Part of a small language model's weights: 10 layers.
MLP neurons of a small language model. Each row is named by its layer, matrix (gate and up: input weights) and neuron, and shows model dimensions 64-159. Each number is 500 + 40 x the weight over its row's rms, rounded and kept within 0 to 999. Numbers have three digits each. A neuron's up and down rows have the sign that makes its largest values positive.
Before each neuron's rows, "fires in" lists the words (lower case) most often at its 100 highest values on Wikipedia text that the model never trained on.

fires in: "united", "east", "south", "west", "in", "eastmatt"
L2.gate381:488521491492597488576482514494492461490547436487545455451488528526516485504497545572549530549533479552483517501480497542542418434500521568481523546494492520455467451535495450470514482490527469474508588463429476521550512491400545479543524434492552469526532518508503585576501577464466479472
L2.up381:456502561466496407463482513485449549492535487576586535523466533523538485474430475526458496499465483462515529492523459536492503501536554461577492445499530475536565515486477435508467509536545527501410504441487413482516548532515470495539455520517429458548448471447479438464449569501483480468

fires in: "john", "david", "michael", "dave", "chris"
L5.gate214:502533520560482466461392478518506574527450514507494489513531549560522493464513549447505493521524534533505533443482456501490477451495437513444497493492543483484499489428495554508539562543576467507442471498471561477471467481498562478515466455493600575446430496471469491481493471583476556519
L5.up214:592499509523505443565492460466530541537437538582506513554510504455517495452497500458548528475537452483460467475484514460489482458515500524488550501455509467559491509484523534460498455532540531541522535552477524500527540382552531499432437456533506489486437466459457498469470459502517494563

fires in: "in"
L2.gate398:446524480414526420549405510490483466466529521442553445525526538517525495524472524555483485514537475542466470481568522425486461415540583489460539495523409539469481489530530496517566499445494495484465517508557481487510485407523518567518480488473480492542519481510397511477554546539437552498
L2.up398:455474537466524452535469554454538552478594494500564517578507484507530527428486497527537437502506419588521571496508489509469504498465543507437531563585537448527483477544456516563485548497537504536470483431527425447532425520510429553518514534515517532414453518506500485535454484538483425533

fires in: "year", "had", "presented", "appointed", "met", "given"
L3.gate54:414511485543551512471375515500560505475489568561538514524579492493447546496554521477513503545504520515531512448488534491521458468540446461593498521577448542459478504516548527554535539473548526585485492456472522521527476490519506418515524588502532542539503552546502479471471493495538442451
L3.up54:495495518500497542521472560537559548457561440428490491515528465482553456472542450456467505540552497519496504454488556489501554535529457547538494484624488416476509498428460573466555550440508466578487510424477489460508492508543430476442545510528504537552475568552518534474414475576525533451

fires in: "western", "south", "north", "eastern"
L3.gate154:528549548476461532530501516522534540536484483518464532488440498474477488560449511514487464581480444449481501474455551499452576541485447575497512536497523527380545512479465532465499523528552499536496513512555501517486523461493504510550515532515521478549423510567512537460510528496490494469
L3.up154:549551468483522392470492483450541556456521400527458480522479561490513615483435506467555484568425469464509563543436519516494458467478481463544484547530519528566521498503528488435441486448470461525485461540574491526492507507479469559517461421563453431496471518446517568528481529496445505410

fires in: "as", "on", "vancouver", "for"
L3.gate123:520489573459542469532548494484545503497545556520491482496485524538562474411510480529530449527430541467480518527465491584465479539485537491516497523510471473437532512464476447506475579471541464516535538509556569454480432536561393548472547544514488445508406432496539499481424542524527509551
L3.up123:465506479501515497448467544526481463514509502432502491436506534524493517433538515550485507449499489477477532498516408458450590535418568462536512454458488548529455541492482467518533539468426533468512597500524521558443502398543463546431497481527537562537491530566542555523467501501580432514

fires in: "it", "gold", "she", "year"
L3.gate398:518497535459467433416574510502548433525520561491556542484490495462475441500440518500488504513522505473561480543492485468477574483499469520438462434522547485529540524531571463508522466578471505489549523405560465483533531512509493524433460530538510520464517549443631467508491557440462514501
L3.up398:591482568419508512539477482463580456448504545518508562479510494441490488456496468414478510555430494513440554542522482492560504509469551473465442532487507472469540473486523494532545473575487479474523452499484501505522459477505558485472446441555514509505519469462475412413486509499427475492

fires in: "after", "though", "although", "but", "despite"
L3.gate143:533478559413567527473443546529566494527529466470554462481476515498466506460531509463496479549554470536464496495494518505521616504486455527495466536509541466506462466479480523466462575517500439467554568492549583508508452485519489515498548503554553559530501510476539485543592523533508550490
L3.up143:482495490476416494497495544480526573542500523472558470539541437600511495500469451454560476534443493463517491471532430523478495496521514471529520579548464508446444499495464545496475469504490530452539482473463531378537516470486478539513514509523551495515529475509547500513566549541563522523

fires in: "each", "also", "currently", "still", "later", "one"
L5.gate418:544536550539497535486442560516561491502482471460480467517426542491495465549512514447489418539496533499403504578456531566514541513473493553490492585593523387537535509414479513572525536504513460569506525451552469523539483555462482494501468503509475548515432554432552429528498472518472485503
L5.up418:524533528525507447486470476482520542473518540506484523518470488529408514460491530477592480540520511442497504509537497484457553518519585499561460515439546494568522476467520549464531448557503474471545457505518524570608461518425511475528453454552491491516507545488524449509535481446514491547

fires in: "over", "up", "down", "around"
L3.gate259:560461418504539548546457487546536464510499478528471530561489503526492432507548466544540476484507520466449505504491460458505481570458530435556555535521472449523531560475551462462522517527515427458459556486496539500547532538466442470535560457532555473460477456498480509552486529466487527445
L3.up259:513449470410445523531499466578493456553591539510524586529489466501456489479468480499492508507438508529511503542447514466482521528450532498585542523505469480507516528481488413517552531488494507451455513439450552459521503596485478493496564494525487460503459506495525509524524486457488503486

fires in: "he", "himself", "games", "originally", "today", "itself"
L3.gate359:551485480497406538457501456434523500523569449514489532530474552514451492517453485520411534456546518462530579598556484487515520460471475483441489504519554527489559518490507527363468444504528478512527532410540491475457439494510496476518430536478508513573475568540584463475484516489440509500
L3.up359:594500448544527510536451420500622440487499560535532538563544481472515485492521436455495579510518447491484513499496504515472478559497515501543472544551510453483506440473501533556550552451503413516535494459499528545511440515443477474429500515518526505502494569542493510423505482414499462484

fires in: "of", "it", "to"
L2.gate216:516480533488425585437440569488444463568456508455507452461517539443494464579481499519514446493434498496475511518535557450541549470491509534477451510437528438493528457533464485512507464594453543463509533525524488524436402459477438383507454523510541500546488524477505495495550486521527500524
L2.up216:485411459455435632491466454457534474496510528483501506488469553507479540516477471491421475439422490507484530525513431501489540461488500497522476553506489535484476455518513483474503538533496554505441547529481534494439510559498493497515520469498484506447504518572513510504552523521545501520

fires in: "most", "control", "supports", "tournament", "boyfriend"
L2.gate24:517507535527529452473518456566528486493450528518540452541452500519485516473472631479496488563587470545458500525495512499522557559515448509437542509431510520547479556528468503502521482527544473457535479568496492534538496490524473444488501494554514550475426464483428466511417539490563530555
L2.up24:551572538536581521465490513514510499544476510433389497534459479477550472455513520491567439547501526517471497435549476564547434486409535471542535470460472506505503436494484515474531504419510506478486518587483455476466520471456538512435462495499512509455541490518539393460505540515502487492

fires in: "york", "new", "never", "once", "trophy"
L2.gate105:608452486532445466416544529499483464513448469490547546484473523536527445460420430532456509544479432508538505543447450453519443517546498531424532475537512547492624490445477470511490516523519577485542522475475410453507499427483529562497445521472532518516495535517445493509536453455448446535
L2.up105:490520439472498524530537544421550496537518473548559458513462454572474574459405510502478532490539482516525500511465489485564515469536520458430525544531510512504480490519603539503564477537509452520521421540487520493504563511523447578491456529545490448462568506557507473621541457423453507500

fires in: "to", "left", "studied"
L5.gate312:550518526460490573503435569482537481542555430523499443562503529542420501508501431494485476539519438457487514488529464507535546500563471465471458529509504469511550576439523454451451540487530451543541522516489503485508556556512480444590539540504503525514479521476493417557493498468420475450
L5.up312:532462488523471531553457528442496497561491506565459515445469483552459504476440474500554550500484523527523542532396495518428505508500496458511503522531440458452528528500469473446414523446564507511430472515546522561511436497573504488448538536437512463445521540489486523502490521479440460477

fires in: "100", "000", "500", "400", "20"
L3.gate246:564534473574534502430464491559454427453490476500530485516486544474502513531512489486461543486491516428520489488550496570510484495487552507543490617526497535538481566526539437487520490487467481430452435515505550511579549470511522500522480515540531454429535547510524478458496447474446432450
L3.up246:491511439524520489450512524463452523522471489531512514492491498516466513464451494530484564448458552444523498522478573456505519540528477482563546517522563514480545527516437528516485471478490563425436474466519447598515510410490495553480545506563540542436504474550574415469516511527530495552

fires in: "also", "well", "then"
L2.gate444:588499528541516515432546527547473477543532457513493514541500482439432503472531414474528491532507477481477493536441460565507472516545554565459513527505542524502504498478450460498517582525490432487546472541522407476508499542530538501416493531477436547455486483474563385460466473508494467569
L2.up444:496501463484505587508469493536541438527523443511509486529499456531531408534515448444512490407436498494458540445521421455440473414477498471488478501465503506462519540484467499463579474530503513558484503522481525503537460510464485561581439406523444475499561485550500495520414533433420455536

fires in: "each", "no", "any", "some", "every"
L2.gate50:461463474511524480479484441475532537439487454530474532488502523433482454555492483527397484498562468479480465547499559398577523422482519574597503576470510506546526507506554464436509488479496459420475469530489460414544454537516518503496494485478506506534510480480486447537498549530568537449
L2.up50:512559557537513528486481497458474477449447529554455481514518538566524441522468461503489439478499538489513512447410517455482568405559524538462508525480445396502511493492544557492461437512480477493483507537523441477445464461420509477455524555537504465457537527512509489472422470457463491547